MLP neurons of a small language model. Each row is named by its layer, matrix (down: output weights) and neuron, and shows model dimensions 128-255. Each number is 500 + 50 x the weight over its row's rms, rounded and kept within 0 to 999. Numbers have three digits each.
A block is one neuron, or neurons of one layer that tend to fire together. After each block is what it responds to, as a language model described it from the Wikipedia text at the highest values.

L14.down69:462474535493436488522517606617435448413504537454428487453560563509527610486471450487534483470528551464488549483466471490440558469580513634457505599504547597492487416468572480510548485515515517464460434472485458471563435493522400360542531606485448572461552546546549507507477483618434570457455497518486480591493467528401499474518458516580487461487533454453564556483460542475493477560445
L14.down106:526508467500501510487507494544448474514504467547419600481512491450460558520473502512508547492557465526441545533548537494385557546567543555503479399467457448486476462482547409555509330531478419539538427450502531439567516502475504442471501524444466470438532602522517477461539439585531493570630537490559506473464562480479539412545513552463515488459485518449516444517491391439630472548453
L14.down194:459524526547529541553506596490449578600477526403474574593568509508501512498458517418555486419562478559522555391493402518474444392435639566442463520547492492457597561531450512472398459444550493367476432451497499477573460407496451460430608528529558472476405609547467498531463510478552498499468481468574505448532499450454430485498547500472538510550486490516543495542481501475586420536492
L14.down369:469468573501517502521413471546501485520484495537505548504510494457456445539430506507506480482508455531521588572543483448466444448569562518442554473506475517479456519515457460572426433485419455488619445559430481448492560558470609500564472513520444501518598501417570533490528585455455547497569557503495451510447494514506424539450499557496430504506559492491524545512533445468570479545411
L14.down498:573566636561409486496415487491474483521578505434510436518498517526525521481529488423526521513539489423534556428612438520516466540498545547501411525410437469482554464589454496449630517451448566506481439453443505479474479485515485525523600551548458512562499526456491446471500541477564579581484503495443509581517545445526511553483479446431458503430538460542517528501425507561541498452490
L14.down607:469564525576560497514465477523511545502475493455555460479444509486530393490523473478549536504481531545443482456444555538466548483445608527589533490412578424402508459652500482541503488556473460504436530506415471501522536527615458507452569493527372558454533529466563505518464508614534493513476513558531550463427532457521478484547445516585530480453439603479487495562459447463491426513407
L14.down639:500507540461446413524560499458575535492570477517511486516612521504477494528447398506436538533398440495493516574492537501436488503565512525487470588496539495417593496523513546465561445552523458423445415491471494514504461413555384496584614488463498545421478471590475509490506617477587539517558501506565506464456454391543447552413529518426476494585486487497498506417403508509592550506464
L14.down718:451509461412511514521551534501471491460479502461516450506506418421553449489482546581492441533598509564511558505484407467585508598532489553547549513524420511479534443478468561494464497524487504575500481484577470454628536535554504434495476535584483525468549485487493606517493493457533468550584396514474548543563518471428548454473467535529510583562463515528487426359546578566434562549455
Responds to: Before numbers and ordinals

L20.down428:425503559624531506510540555548536414517486523437526540543415493470480526511484473447549484529512495452465529382507501365528408436481573516442514545504519504409444501619450547498510553543494458437565534400543496431496484452496585426489542525401458480526496555559512489557416517444549547482509516558525474516513465443541532407509490532543491475507425483501447533547560457480519506491432
Responds to: Split word-start fragments

L9.down257:580522583562487440557449558530577498541550501529476588568475515612447550576497464520501459530489489524546500480584416312412436530535504600455531517568442424458472454525572519510486529433515512482417522550526562471505328517424533604459525492478444456546506470416516470562515458501522475517488552460494469514493507593522497502453530589361498515524455526541559455563558463486539473500472
L9.down282:523431450488508460561563556537546499436424522579450604561490562478537607522437338476538476498452521519478461467442495435442501585529499420439487501510437513599500430445541414498513499520514613457489511464532520510576419464529490530475488438413554473652481571557493538514509502494485568524452562502541475549457568586569467509475476446424528579445490471476485535528463473462574484368541
L9.down290:530579566506511436543530469424509524446488476524495507510529477515445597457578522512548508525439576573427494437442558577500472577583405462518434538559475506445471549611500493423501573545543516501490523439488451355540437529519500445519494511569442530560415519533517437651466455613482485436487456519574540520531462481438481501471504496520502520577568539378483409506564486515496452454427
L9.down415:507472388446461418393415521426505522624509462497548452476567419548569501549554562528518490569466561544462531546475580549530521431556460451556567481460459508481497563440457507521415543557432472394399531504450484497493539422584521517515462527498432467471482398511427498478472459489572529493496584392521480504554494457570459588429511525495479552477376501479523547553461564468498433527527
L9.down466:439424493458524646585535456500439442491437481513539521474567464544478496456523453552484392518471467546476560529494523496545443438527508493439543491477479525531457411525481454534554409487467464541420478468552422543611476479504448444508605493453515331544515539570560445483436435405534456526459520476599516464412473558523479539461538520435619523513474482559482540495494551506561500469452
L9.down567:581498535413535465530454378389507652459505500430513553563468457564453498519400503538485490601486479574524453424419478614500529486504413467472543451490551525432473536534434475557496493549438489538494467533506479464568415501555549553535531474387499519536530508510475506540608551491508584485561474461489459515467529520505534478474533442537441513557541598447473476439504479508597473440376
L9.down589:501540404506438528461483565375467459504623376483477523491435485545556553502441480470538510444493446547434535492572475582572411547559501502490516495520448469491503448509484453450441448491551471549522360457511512410483495521513526540479552463506572475490500430589541588438490431519480520455435418477441471610550613470425467512517501441556498576574538375550462513518437469470411571580487
L9.down595:573530471490496482497529576498470427529458443567441553538469503617460514488483460466432454543549609436506468515419534471458549405610589435532545481450557497466521611493451497472407575489510479538538537552587422542503530504471550539513497555546524547495500493536453500546455460456477620466539482427522426557587526539538518404544470523531550403436455455524446590482479493554517456507506
Responds to: Clause-opening function words

L14.down44:518524572416492468553474481557541451658544432508521464547526593458552504579486479533485570447473482566452527493452403563427521455540538577442534440487532580432579488502376491419490491481524514420455484465590432458489488573480438472501476446425530479558560502458540439546508552577474475575522569581475513394586521509537516631532459461488502512494504469561525441530489530552528444521554
L14.down48:481510524537574581490490525443565461517517487431544531539431484596623382451556471454476457506483430456514520554516451473578581549601509502528454446558508484556570493588541484516500462502464471535541523415484527496519542538513506532379443562536469435424575517368470524472445466371482525521423490543585424551457501407490542478502579462577496489494375439498490538506536456457461516574536
L14.down275:571467523538481424391559413478469492541458591473488426533532394545474451387480503480488403488448545478585527477479567580425516475528497574433587563543491474531487535515450439494509487581447528538490436492523459518502466425453431567540456520498526527602530496559472488490450496443454505433445493504567509462585501541519587432469539537539563509519481531516549522454437442461560415505529
L14.down442:530520470469557481517524547505599532546511431535432441519468489460536411556501469450576559520473489482516445505501431490548440493568419507558547434461529414487465514481552465487497414593587504537515503564505438453520470549541504613501400382485462488501503495572418495522449534498560501607562482521561538454494467544560390576454582449488551444429573459500536502523528485422435376512486
L14.down478:519478482464439458461500502464572472517496530461514485448569473516487517511442483485531470554455534559477436482425645465495443489576539467483480490472490474475526572433526522455550486434519471469552563435473588493485565494482554583462426505505588529546502543430438453416509545486502507518466441563537467485529468431516549458574457472436543557525606587489491441391406466449397430536489
L14.down552:449504516474529542443492480471576424469511546521491429453545479472494586576549401521422445409502453490479535449569475473556431526495550442484616518457615511451593532527518582474540466588473417543471547464483473582504562431498482513550495470475524563399450504506496521564515457474471509508462444542462450483539469582522496487589440434432466348473537484442469509376544546492456551526558
L14.down636:538570602453467474533550456511561463527615489559520480640478463423418458390509539442548519489514496454514511488446455454505511581561522502467468496522501427578592423562512476490522578558590478530577517468544612553492385574515518444442499437468438542455403525516529447502569504513476543505433505528536526469502456449589474495505547531487512550508473462486432512516524502577580455524425
L14.down761:509608513541564551531595558551501435477510523409446477491437528464539478457444449460496369482491530539455584493529473484551459526448507513482424531543448546463509619508397520458383524540506479495528413438413492514459523408552508546386531511433441531507514403577548465550525573505456497489420530571483495480559382347477508437464561514515449421478409516517576471505521490520588508568607
Responds to: Date-introducing "on"

L9.down39:523575526484548495518519552450433456575454430521563440481432489477471564582577510512441523447584491507608425429553446511408634435522486487495502523481470523480499418507429534439482469501479493548536510515437559593449533392459562502542532486513505544428539467462549526362542543438393509518468527597399416494442529483449480556428456459547484542509587473640498436516498472554523518556385
L9.down179:497522535519423558492512521587598489520493532498517528413543560496434442451421502401471519538473486501464560517464526457540529532451534521479492373331470538434391467459530536449510467503511449485477445547495542592570470550494478479457518509572482521507504559467482461469446447562529564472527542506642410461538523448501519506477472504491456440481388444524538465511443574493408441529505
L9.down331:529458439522485488516444557522620478566429541431462473373446549450497534420474509531592414507641617441515525545459489560493475485495461503455492485475541500422512459509467411482472499514584516494494412531567448492535499529474586476503510561457545483454505536539431582539522533601474498584544519572479532462484583470485549489539518551605457534475497475482466426535536575459525450589429
L9.down526:538454534506545511543532551445569470536588511508535461459434548521538463412537540435431474554479525517516528468479542508507464532567560478466534563599566508514488499515481543490453558564508467467513481449446587449525468452548531478409484418526508587593551509559611414493561448554466480521463557543499583474398462499544453510479512455560480553428445383558513428438488527560387511528567
L9.down530:538437453492500518448576538424489525528515521443568501502430479490440496440486515555364484526474496476525501488505570530487505542535558522485452513465461473562583498423536478475499456509401451460522518578527460522509598571427430494534521577541424463433473445445539565493416593510520550535501477515499550445518493544569480473515580474501512500521521521580501466501436476489380476533534
L9.down559:494447542506550489553572476460497444571526474558505409455630543491520457500495438484475538522484458573539422504422543505466530479638533467465494516467428474586492514447513489469619511480533476509487480530560488596559497485486543485527469435545554482453497470506484517560515507572494508483551495548550533445618430437554566426559552572453372435437458441548554448475468513558500484415527
L9.down568:506442556474454475518594504476485438508507514450569444441561467557511573533525559516547472468469505504414510501424522468467552552630509571483471455414549488426505507436492397536470525497575537517464469515468470521585535587500549552527500553519533529527462522478616415338441525478396536533428454537559551487566524422495532435437439477560474556563438480449560530557595567472531520441528
L9.down615:518482579459481428502490520498497527567406598493467486498532561506497365526481457493484532568563557533450496532459547524508563516551502459557529430401462495440480518494503503482648514482458577556411537489440485546497538509476506534472433543481445433455520472487435505517532553569406525556507523556500514515526452487540485506587607588415508490454489462416506503522510504513562476499379
Responds to: Word endings before dates